Weights of a small transformer language model.
Architecture: untied embeddings, normalized queries and keys.
MLP neurons of a small language model. Each row is named by its layer, matrix (gate and up: input weights) and neuron, and shows model dimensions 490-617. Each number is 500 + 25 x the weight over its row's rms, rounded and kept within 0 to 999. Numbers have three digits each. A neuron's up and down rows have the sign that makes its largest values positive.
A block is one neuron, or neurons of one layer that tend to fire together. After each block is what it responds to, as a language model described it from the Wikipedia text at the highest values.

L2.gate780:495510495468541501484477481523510514475460477515502499483503504527512554500502527489491504490518494526450498492518487523520540513499475475514511538487483493484492473486515472483476526490544470504483502521490479541487471502495526512503484509475485519514460498470527537518459536554488516504523501547491489499483470511508469499468488435503528472448494498513488473513435482516521480494514
L2.up780:519520546471510509504521474477455450502531549497493509519533464528479506515484506505495499538487521525447504470508488523485513491455513551469516497512461437537509493522458478537566525504514472522524515493474487499500539552474491481481482503468501516483499527447441563509504520492510491537461462513496562515498480496529503514448458441468537504444493532476473478519466475484508507488504
L2.gate1163:508490520503433496496522526468534520481490555448475504505488528520466458466481510504523479537510489503547510513517502516523475530470464515494509517492468520490473497510475491546495478524501529455503516482520476501508499490459535507531485491457489563484512524509491527537464518510496502546522471465516537529468520518521507459507534545518521513496489534515507464506512509522481500489455
L2.up1163:525505512525502509478498563498525504492531492517463495492512522485492476513523488561506506519516509492492519562527532483500504500446511483483451474484499509491474482508505519491477469476513550508472548533521462482530493510553490543484518480551507470487501487465512488486551456502458472530441514492504490552505496479524521492525503482532475495501512460554511494500477516470463464501499
L2.gate1373:516477503469463490492499477497517458497472535472496476479498504502530505536537486494483479503453501476468516524518479501460514524468518479504489499494498485533523479479553475543467446489480478488497497466459496518535500478493520510486522482533510534464481496451452530495489525462539468434503487497516518467529518491547484462537533486495476484510508495505483491471515538513492487516498
L2.up1373:516451469437505480522466510501508469480519511449522510511520489493545517464517494535494515504468475473480522495511496470496529513503524479514461524490501503518503475429531476508508490468501537523517496496434490490479460505517450537497473472524502489476478546485455462525461511474532461509499483521496524499510470498533485500480499513518536524512554494502490502474487538551478520528493
L2.gate1564:469505547508487524494510463520504458474542484486543479517548470517504497491532512505489446442498483509453468495498495504561524481512512503459508536468490522516458507505523482552545481517497496520509508464471544453476483507494473527462502542483465502495520512504489531486474485479520485505475490494490473514525529494513491517481474493514541500502485524515508440508480524482485532522481
L2.up1564:442506513478489519472508490485516517488487503467534522512505504522530503485507510511467482515530447543496525467512517514473485566485539481463449514474479517450543514448498499495445499511531473537507492468462549478473485510509522518477490577507538527532515513460507524538452516467507506509471518533528505509505497468510481495524493467457515548501541486530488455499491492472491495498496
Description: Common English given names beginning a full person name, often after a table pipe, comma, dash or title, such as James, Robert, William.

L5.gate65:524402559509493502517515465461525513504453512518499496513502515527532515516484489466526495453497474475477512485523526519505510507491501523503496524506491519476461489493546478469485526474492518527504473499505523494497492489513541483477472549518512467496480510499497468495531502503515517528503514466499510549525491523531445509447492468542554527491425485482524485547554522520436494489448
L5.up65:489482525531464463494505488487490477521554521558500510521480506494492477517518499464490539494496482503507536507494465478490435472540495476498478512501531495524485476480492467495468463497493521522484541510484516489489451529527513508522522564501528468479515491500476523497515436463473518441471499466502507504499496537483525508550511489533552479490514470463479494526473513518478504476466
L5.gate66:520502512526490513482553478513501481524541510512502473506484487468503493487495499431536505549501519448475517493514527501474520471485498494547543459538515495519469517501507515510487498481512503488509494498471508504530458513468495467527497518503493496525533486487488520486479513480495480515490483510488532467541458517482471507473517489496461533467505507512535512508484474491493491475514
L5.up66:501517494506473452482514522498501443471509529498512517476515533515486495487503523477470466433481530520522480506516498512484497504471550487508540498531478489482491490508475484501505496532466552520489501512459507486551495509509435509508477506507482519536507535510508576469493473515543527472480557496473489511491504541484462503500508508480485526504492504474470496500550502456478520469473
L5.gate165:459499460505502507509488484518484482530517546454498593480502502497511500470494454514552502514547466492509481457500456511525508500499487506483475533477529514501458472492455543510489490463503509486486471454512497531518474493484518544482521484491513486529493539487497534502526479514516467516472477497466502483490542502497511522491508536498510461527536499491491539479472479543507516486485
L5.up165:463526527509533473497534519500492502522514486532504499530436509536493522542515511463495484453525528468524514532530496498442492508471475496539512492472490491507476535511542504504487509483515498503516500530545485515538505510542515505491480515511484531426475521493482469495496502505462509514506473547479497512537537496519521488490467486520494448490484486480549500550476491481528492487487
L5.gate342:481500515508492523518519510488551463505501501536547539547489465500484551466482473497531521485499494482504490542507471521485492461505485520510494491502474532512452501497493510524536479494505493524509545513488472449513536520524462490509515478481481515491516501519515498450510495518492486511558483500466512536509509505511457471523504497463497484441523500536471543518502484541508467477459
L5.up342:456507543452507525507551474535524438503526485481491492518490493515496510518525530472492510517510530502447504544507504455491526446504489483512481514521457505465520450493518531464511552496515509481510493465495476468467549517489504518535487507552529444489495440520489521515493503498466449461520518461440474480533473517489476473515530487516505498507473456519487505562501477477502532518461
L5.gate422:536500497515463519548498509480488525481459508518492482490472505469496528468489538529534473511466490471541512475505523507553459514511503504518514519536524535492467562519523504555467497495514507498488500491506502489506490456530489494491519525555444471516472499517508511494468517541502522435492494515518492451489490517495506463519477551478541524451486509461456496530468501439449492520497
L5.up422:455500438489504495502511493503542541467528516444495521516522486508490468507446474501458451479467462459505475506469494545495516531513538485540468474506491464533515478553500516496495500504488492447490493550553491508490475519473520494531485536534466503502490518493454490471516519499476493485513488508490493468507515472507453520516504509507489486518503489504485520475501499483491493475474
L5.gate481:495526489527506514495570508514521515489516523504495499505528431484469489487490481545524529485521470471518462520500509518514468536482502480546522461509465514535462532451565481525504519531500550510511509488489484446474486465510503497505547506457517459482523488472459510447513467478464496492524495472519519509490478527472471524499483471495493482488495469490491525505495447484510473483549
L5.up481:501486525506525526468484494516500514525524522493495453506499529445525480513481496512497489521461512454507440525509506437546473531536526485519531472532478523481545492544520463492514489489523491497480510484483452439471485439520470516505513505485509483499491513511487492509501507503516502473488510510489522469485510495469497481515470462499536535499513562502503501523494507466474520515481
L5.gate486:476501476500497505478525484550485504514478524518511496466493493513530509445492507451505537503507521453459470498505475424519524477481481483522530562490494502464452537525519505527486469517488533481496499511474480492491521490531525522503505522476452508488490484469505520501491425485489514520457498537523527515498470512506521477503507490502479499487472528497482517466523506548534503511479
L5.up486:530435502525484492499485493490485511495486479485491520546462481492531510461509452536547514499483497512548440544531525541492491487531518426473488518480514455546479473515549517496489532507520514552490460495498477505484513466492484484489481487503508496484480512520481498484471525518474514537509480513507499495514500559519508516465470528516518505451494500510492464484519505449529526472529
L5.gate697:520501479498540552530527512459471523505501529458404522448497548459516488533505517552498501491515446464486526471481480486540490454467474489492478497484498571468493471543492500469487515496514502475521498451491507508496521494506528505502550519506521461507551492529501467502496492546468488482468472474547541468523486473467511492506446506498475500502477513492491494457446507477490501495456
L5.up697:492512523486498485529501505537483465511466546464450445521463508451545482484498512490459494473533455513492505486487508516490564481465502525502483503538464491468501503457483492538473451479460535487509453448520493508489521507508485515556512496518458469471469513510546488469506484481520480460473486512528484449500436503499531537469458501450505521511537494480499489510487508453470474503491
L5.gate699:479484491480469529457522475500455485490479521494483526475490475484492522519498517519501490531461502507477503516529507546513525441496492492479496542494457503478482529480487499472498525542466496520499519521517511511515478494453531496462481462498464487490452477491528494503491520497480511503485502519531515456481475493496524470509506494540521533442523490526458461526481448522489439526468
L5.up699:514561539505507528528497528467553504555463484499523518478525553509473493532529491534467512479537535514485544549458492491504493492557543536491514512504511509550478502523534507495484491462510503482504484467511499505490463492502496467478484570533519518508522495552525559537518482439504508475481486550502509500471502469466509496513497485509526492459517492465471514482501467528466571484491
L5.gate1208:495463516515494492454555508520487485496526499496474474470511480532502486504478508497523492526479472489486494508499467442509521498543452504459510467497470514496483483538455526523485492517460496505507536512526555487463484463515524484503546458529504499524491555491481464504473527493501520477469453494489516502472489526508530486476527522488545514471541476465518490486508508511489478490475
L5.up1208:490530492546501525476524481521498508520457495504445470483465546502544512516538458516529492497537496545524497514511498475497525511515503522545504500480486461474456502481532490509468553513487500465493524475508496485493519531478493476480507516485500522520462484541504501515529516565529482477504464472501529510497470513523507519491493502542487470520510466519498512499496531521487515500503
L5.gate1237:520446499486448468500491481443492516451481507496498520493522491489508509485536461501517508530515471489546529504526487498536503520510505502537495476482497486475482512509457505504512508512455492510544524549535496473524519483490524503522512525515501512542461506508527496449496541525524483460504477480503478532525516461501478529470471476522467482500492530524474529495503507513531528506503
L5.up1237:506516455462509517551483512499492516438485509475542490481472510503532509476520572505513459514519500504485489528502480444490517549554493537478501474552492535537482472492491521484545521478516509492496501494491504480519504514482466494471500537519512545519522476510548507460494513509485494523473507495520493505485496545577484468495484463481498500479501467464478494514494497497510509478458
L5.gate1295:465491492459468480452554461518503492509485511452491500533496478519473511437510452490517500504497525513517528551472553517523476463512498512482494508529456528472499525531480471479490483538517540469524491526493476523518461476529488499482469487547486519497495441499517505467509523508486512467526490530528515525465484454519532487500458450469471539485481490503519503513533524520503521490487
L5.up1295:491429481514472486480497515533480481542476485506561499500518537508496499506478477471504492462509539521476500538490533554536498493502491498516494506463519501515520489515490580498521467502537489501491531518517487500481517505528490467484487493514496523518515518488489504516527542492490492452464485506486496497487514520482548512517490503523461509511557486472479506452452502484484484553495
L5.gate1369:482486523492475498482478561464482509497497507486492498483513518499491530500519491489482413544520524485454491530518520492495462482557525550484487528450533504506470483472502542522496507529515494521483537475482519514474516498475426468534475523503471535509507490513451492501522535534511574471527546495502474511512464491523500458463484490476514493477512486498506522495544489521501513473478
L5.up1369:491470492495511494557480485493543492538504486477478518482493466490505543421470535561578488511533496501507486534549496461497541461507501517504498504518493467494492505447487467509476536508470522466490477481541463488550510498500508471487480473524491450510519505501484494507500502518469508455519495459486510490494517499509521496506475516493530541527517479522455531491516501554459516520498
L5.gate1423:495510519514538494480490500533506470517479518503538509511497490505512503499533494495457490479528499474508527592510515498529470501477516506466524517508524463500497456500484468539525512540497543494486462483477508520499538498492489520564542491481529469513489504479552486478463510504497537491544521509454490465471489510548520534478528499500523511531542485494456510480540488554519455455465
L5.up1423:508478514534499494529505496515492510542538518475523531442497509495504525504452488512514476523522547486519509537533500511491462490520470522543520470445506541519483543516517514514531489486473511457492506434481495495471506538465525453497516510518519467456463517463485494505490520503519467491551518488424504503478467543463519505511518455499533437514525522504443505543534508511498460500477
L5.gate1581:450498478516444436496543470525524524500478505511492483513517467522470498494497463532489499538436473497520490468485491498497483482478507529506500440526526479472474529511480482485467489550518568496505507487518497517470509475527473481464511488464465541533490469517473519456522467511509461468529499526475506525481496531505487483491511496445502511481497485467494435537490497487504463482500
L5.up1581:541491482493499517495495477463506512514525496534521486518479489499470479456510482502489498499452493475487484474524460543552550469543475494514500513528489488438489515514520473467524546453481540523559495481466511510514476499531483490476526507526473496498462490535442489501536503527494523490499487509531518502522461503550524493482525514469492502476546480471464481506478487513498480484447
L5.gate1623:447466515519503497470494481482524497508486509486527486478512536500493553508483508503484495524499514472493460526460480488492543508495494478557509450489446459490506509500448482476520470510481495508510516551506472512490514508490495513495481514499479494465513490517518477486471510428519492450503526530483499501522496478505524501473523484497499537532492484492483522501490450483530485474547
L5.up1623:483519500509514485525477490519511488525486508499539523526491537528496527502526509496505478519484537518474471508490489504482512516512514503548476444510474476471510519469502550486531519487520489466545495515470490473479495507491510509495470540520542492487497464511511539491509512500518471529445466505503493528515482498476494482494496524523528543464554504504485485488515498536507466539488
Description: Nouns naming a discipline, activity or medium, often compound modifiers or -ing forms, such as teaching materials, data analysis, basketball.

L5.gate143:484536498480465521511509510497510463513522531549514464457508476477539500490487492483471457546535474495456474502520527489565480530494489505473491501532465539500481520488542457522515509473504513467477523549463468485492480503489529488465524464508491497501526507461506532537521516496498499481455553529454501484471488530518432496512519504471502461502468507490495516500480477463498482527472
L5.up143:535488464514493531510489483530482546479495534531469466489544484539522489463480463493503490461496504526510523508496534519478501502451493476520457504496469459434522495524504515498529497515516520509510474495520516496469499505509467500538548497524480534504472506532518474467518502451493498521519525476506493493466506500441487505458520526475434519522504500528490514539458493528495464514522
L5.gate173:485493517496516465467482517501521473469507518511476514511496475556494499510538518497508510486475512478498527482486528506538491505505510481502474527496510561530490526476524488498496498470537504483535499528481504472496495525473523526481516502523516480444537474504526455530479537506532493473541480444521526512508545510467470451498498529486480445496489477499493462516483470488533526509496
L5.up173:482496479541424503482505516476498475533519528505463467466477501501522504516490504523460489493493504507521495501496496526536517543526521516506481537512485513541491464502488522431531491498542495452518517480520497520460531514540518459504421473538488500471503510508511455508523487482499492527495528517464475475505527509467501460478495516491502521473489522479532485517539480464518503524495
L5.gate357:485481490541480519495503491490524444518518492524512504513475501452457544488537512473505484516478485527524516525484501499504477481476527493519474499508482501512486459521508523476532520447506509535511504526482524503536487512501517500520516500504547507517515498526467517482507494521515499485472501475438543514495462486516506479530531468498547459500464478527527513493503478550513505513523
L5.up357:553530502497513478512537493500518472498474522529509508487498477478529515487517411519495534497495473524481472480487500532481518545461469520523500491480513481553519502443527476513511484507520536492473490475517510528526509460485551482531471480551447494509460515478478493501491491421539523552514500491482505541544492516553481466537531532519505524561451478498470538463509470488523525504470
L5.gate442:471479493494499484488494498492449563490483514490486560467510504510513504511496501479474534489530539501530525516503545497477493502548494524506508507503543498524512501507519464523511483473533494485476525534498474488441491512508493537513520513481529519520488483499454509486475490481487496478477534503503517503504514490490488462478483532545530460521504472481506506535501542544487500491517
L5.up442:503528530507510535471472443552504491500539493470496507495467512505471489525500438533467495522500487513510472503517512528515477527522515522517506494474495490467533468488454456495480488500504477509465464491514494492460493527454425530489526486519503528478466501497521515525517513480474543442493524536515497488481490495497487471505515490472484475478497473513528469470463549529535506519474
L5.gate607:533506494492534462532499515523512524500533438515554500476509466493508516533505518477496500521520501482485472494534520503539504524508467524505480472487489543508553500476529468499496513485488485528526490503457495484499521517445491494546471491481500498519530509537485502519519468500480464507414507490495493464523500556446451464478525535502545503472506501545495478550527508513520485468505
L5.up607:485507522480535519489523499453493448513485551485512532469515516510501515522510506470510508532525513525494499500496507536508510502520496490504473501498480502494550531497434515465443517473469510508542501553481541529498511507513530484519465507541494494487480535461483464515494502487526506506466468484505525486514494518500466492494497504482552477502481529500470473501479515545490516474526
L5.gate838:482513517512497486487491461500494494509516513478488435471473535491433468466472470462432479486540485507497524512499506497559470553515427484506487537539472495484504536490538472484464519476490518505471486534492535502510519471458479531483478511507447514517483477482525514485462547490490483490522530498466528518462457527504498478502546528484466476480478485503491517494483484501517490440492
L5.up838:531520471527495540486525485536503494468508496491476484508512513478498497520468500489516518509488438506475449496476478497477466506475473512491549487478497542470500493486518475512493483487472480523496558495458518500503498499518486498445495494522453477499518470509494503516540491481463506443484484457507507482505489471517514483518481481496502518496499492466528517544466518498503503471460
L5.gate952:482501573510527464497483488478508529498521522536488503489540531477505477463522521458451491493447516497515512507480478522505504502521494479446466503501510474540529481502499467476523469445465518441488525487493481506510511503499512481526525501532501482533458524497541492508509462515482533517527513481510521533526517502521500483538479498529467497514471511462469478459520546460540526541485
L5.up952:502546521503475529516490459490497517480528532495495476504459502462502475496509546493552496479510511498551536506502468447501512521476505476482490498523502476490498527492512540532462531506544529494508488485485518506483494509478533513490512494485458490505479458523508466490529479439463506492469490482534496500471550485478506504503512499477526479514551504489491494532525494502517533538468
L5.gate1032:485496474457527513465495494528523505535510492456446544488463522512500530522515488515454469509505490503526518512503476504479483493492515544504478512495508510515555543528519496486469469485483483501496495525460512558533466503471521532436503501486489530468507491475508549519478562523500536497524514486497515487514558483479497515514526491553494497495513479497469467481550485536476527502486
L5.up1032:513481489483545513467495459476509515508512501464446510521509534479529521517476499483493517503498495530501509561489486458463469516481506512474501491543494521553504507486505524530475498493547511477484488548463517495519487483490483459479512461522533473513493471506508489495545501510537528504493499509515505525503534507520464519494510491527488494503486472501470478475535495528521493495501
L5.gate1075:494528488466543524480512461511456504492474519493498525473491523520521490435479521546528496504529516506535463554509536546490493462444494516539495504499495459520532522469490520506517515499487517532515469491493522470494526528544516502540507475474500526511531519530506502502495550501524502478534479533492531495505484519500484468482493552467507528493516527490523478480517505543493512483468
L5.up1075:564472521497505533491535469509498547507492520478506509529521499474528505471527515508472477569521513526537460493542473520490467506484510487488466442471516512530547533485527493471521562512527545440478517484468487482500554497470491507484517493505540517461521481469571504497485516484497485458538543477430515519538502549518506489468539505455465505488497544511443504457530501500495526482489
L5.gate1098:502532540529499518452480472495547484496540538475511507491528497478481526514489489526474544519539455535474505521518511507495484563489523501484449503484495495471513464517462520513470514519468501532540494494486490476493500477470508497519514488494489523460510516506531449529472497464528471474474440501453488484536490477517506482508515470499513509507509495498486483489523494491479499491494
L5.up1098:519483459535532487530504481531494482498444469465528500521473544481516498537485497515469479507499520493474550519503484512515480489516536498539515447515493493492461512475537514485489486526462486516537536480482475504514495449470479527495492510546497497480489514530475493527491507507513544419440478468478503497499524466506540507504501486525495501472513470503520501457491518517511496519484
L5.gate1150:479564495492511488528482499502463509554478501487482507475534487487517503541484536489494490520493465501528451519502526429493503478421520498483517457506471507510513484496493420539527506513490533492490484496510536523488508502504555507502502478508556515511495517480514463501517472513466478475521515503568507505522496465513493507494498505562495480487488476466505524448502513482481480484479
L5.up1150:495535500509519470511493460494534480538467501502497510525489487520490540495494468506488500487508519488478499522484514518503512554515464485534445514474517531477482515531473480523489490510486515528494515451520504493492505479486466525454468534497533461534527440500488488484458514508506496516467510481478529495486537484499500485468483483463499468552444516486482535506527486501473555453496
L5.gate1213:498437510505536507532480439490547521480471509517499498465493496490543476476506502516492476491539468523510513492540514495500489477483516556504513512493517476482506505539492487505528479494469507519510516516482493506507507477486454520501524547468513484505488473493503514467516460505515514514496487519544495503513531545481478496520513542507515490465508498528539545494470473512500552514509
L5.up1213:531499484478499517504527457512496488501503495496467530498522447521520462489520489489508496515530470515507468483528464521488494504492466509532485452524540481484492488475495501543538510519496533486469521510535532533536542491479551521549495451548533508493540453506503499505514537495468488432485491502494500474509482503513521525462489501507546517501464501519516520473512446519514486508493
L5.gate1224:502510457539533510531502510484517515465532476463490540526506501517473519479502516519508506532513484534496482503466497462520498526540501511517506456451505503560549515490527527514516538509491500519504536471478529470505539540483512513503484516509504535529503502516536547519495499480503454516487490515474495497521480498489489495515536502490522507544524500494467505456490535511519515481508
L5.up1224:506528529476512510471529516479490527488490507487459477489453493464481441467456515461518532524449485537538475480478470507465507454480507548501491489506482519531504473513508514498506507509510517527497514491467505493548510447565515493492523482505521468483493487528452556447505487489515503500493495472437485493493492536473448514555494500513478517471465547501524522471511549551498527505532
L5.gate1248:504510510500506485522534520479520551468508515513505565508501488480537492489504511473493525511466533540528526523474558547534501532512505498515450537492493512537556507507505524503466506569520509459511494521509484496455467481482470461501471482498524499534507516439524489555525507511548475520493502492469481510534479486465509475518500505499456478533483512517488488469493446482517535517501
L5.up1248:477434531502537558511502490555526539464490492499545494507511502485509533530485560462490516536526501502516524495502496528518471500505498504480539492503494503524508474500479497500491491464447506514509482454459478485475503477499532503497498503533520493512534474486456506497498519520457465528480500480516461543469496532507505532471497496520490500514512499469504500463507524507442533492485
L5.gate1384:476489538503533468482514470455524487471492513486511481490518504472485483505505537480449432537492507469490519455514493476469462499524468475455509492515516500500492515476472481491502498508522495567488521523477545561469459563490498510535479500493470463568477519538484493513419481498501516495490508498480462515448495502472516497474475526470507479535511491518501528533492487551498494535500
L5.up1384:512538539470516504521506494530522467500492511530499493504507512519490545549474496517513468526536506507479531474470520490493475526472470506503533532457508504472531514502471496491513516502490531465498519512476530496483485534454508497523497494506479474532473533523475497490503493461491482498494511477508480505480526504500508486495540515472482496510472484501442509505474476541507495480481
L5.gate1480:487581546503485507485543475510523510527481480497517496467455459504531492490474547540523468518497529503487506489529488473516500500498504512555506539520536497499470521548513539491449495553541470504521482502455476486485506473517516524497495530508458490471504545500526471502490502480518463512475540536570473514574538467484494516526507508490522469511487524508497497522472518504525492515519
L5.up1480:518492552508528516490479544508484511490516521557507496483503493480550492483512509462507472502448525472520478512558501523516517499469465493524423521472520494510504494519499504509507508467475487481471493522543509506490539504548525535556515497493514505490503533501491477521459481497527510478490496476500523521530515509551494550503449524526496443502518489498526529461519508485495504461543
Description: Tokens opening a new subject reference: relative pronouns (which, that, who) after a comma or noun, and given names or Mr starting a sentence, list cell or credit.

L2.gate223:526530456484504517511504476500497507450500531513551524516500534508488500481493529482488511492497488494467484517512506505498473486519508477523500501485536473475489463505536523551491462524493527537520504534516472471504507489508510461442487499508528517534502477483524495516520495514514476515519496494486496540536534577458504485509510469454498486471543521479534526491502490501493476507539
L2.up223:486507485534520481539537471485527501481528516527482538482505544481492505510477522481525492490484514514484492463517505521460476481517515505497482516521516499548528496496464502532509467500489479517503445423526485541519486507489527452502520462526515496544556526467498475528505506490471472510462505455502509536482455452493469520532471457504489489517548481504478545495456467461482484453521
L2.gate828:506496468497505519492487502484509487537553509498559513513486534506459518453491494511487467476448482505523523544520492478522493484525551513529524497495480491533506486508474539488551447502548482505502495492476537508503515481531458478518552493467517459510491479530487492508495528515526485474481486431472513510514485535478491502501535517478454521495514507487447504500514498525470517532468
L2.up828:479439549516496505515504507549526515502488559476476518502513502497496501543447489508483492483482489516499516509512483541504482502515490483523510489496453544495480486477495509500504455511475512464536475482516504486529501528494492499483519469487504472518503507508466517449533517530486496511507465473521475502509493519533488486530464523453478459486465488478527478500501478503502535543484
L2.gate933:518468535515496523491488492497516512483500503479501507476490485524497446469480526521496506498490513443485489488545537497449521520525466476479555505474485496459512486507505473521473485517469492520529462520519539486497524496553511468499532532476475515543517512509544507529537517498513533567512542513507429489544495520508453460487489530464501469515525521504499486539492461527503473522499
L2.up933:532493501532472517462487572546485491501482502503503501439520477513500539497453511509533482483475480475487486456488500491488520498506467499512526460491489494483487491478488437504489494500549497510511496517510503449503508501481487492505521502486520527510517489473488461491452520462511495510490531489503464501543494524502470488551541527458496531515514528480522482513508496519511461523513
L2.gate1468:471480491531504511543544524495495464510503525486520487525535492499507529488481484486503465505475499493479496523530446522516485489488535505528513488521502484493486513493520501516447496511494514483459477477495534485481517479490463504524510431484478494515452494522505507527476517497490489455465497481467508521472527495513473492525450486477518542514514482490514540478529478488543492521524
L2.up1468:511491516497471557543517503463502527478473497523536482531469471495541508446482473516509472508482502491489501482472473451528501529500539486519477508554477571498486467509516456501504491493499483480523481513452478485574498475499479487506483509524549510477464480476481479494488485529481545508487486441471508531470496490473526506464476496489510486503503487485467471504493515472485483507506
Description: Nouns naming an academic field or area of activity, often after a modifier, such as philosophy, physics, theory, science, culture; also country names like Greece, Brazil.

L8.gate175:513486532507503495507493495521486496466522507506489469472465486478500506540479467486532467518475485469494453562510479484501481497482469474520526486529486526515490469493521473534511471487514493506503478506495477474491527482482498480519477487509483518482504528530487477442513525492481471465508543473511499486502464506462479502515509491484494550526551486512468473507480496456465483515471
L8.up175:475501490490486510539504476460519498496521450554518551534496500480468508489487498500507506507551517534492510482534523545479482538524503508537509472491489484576485469526445448515512489503516498531486459468479543512519491487512486483444504504490481519471489485538501501442455482483493518519457483485521520506547508500526479460483463531515498471485478523475494492546469467545472477474500
Description: Final token of nouns naming an activity, discipline, or field of work, often in lists, such as analysis, journalism, physics, training, research.

L8.gate857:479530505487531486515509464509455472500522540475509461478476511455517508473501511526484527484530499482545503511459484519462546493495506468455476485503493517586516545432496550468538490523491492490474495458501494509508534507515507514529533503497498529524492525519495523513515486500509494524508505563482477476500466484508441509508473488475519520498486511503532515442546519484521506465512
L8.up857:496483445489507540478544490505525529509498515529519479547496502551506501462516487559480503544530482529479510505494489501513485506506506517489525494521504485505478518476496496516487505479468556500470531476471571523567518505535516463507471507459523549493507464516460513512464484516502512487472489540481515536469501504496470481491531550509502507510507489487509419527464539496512517527526
Description: Given names, or the final piece of a split first name, at the start of a full person name in lists, tables and biographies, e.g. Robert, Bog-dan, Dark-o.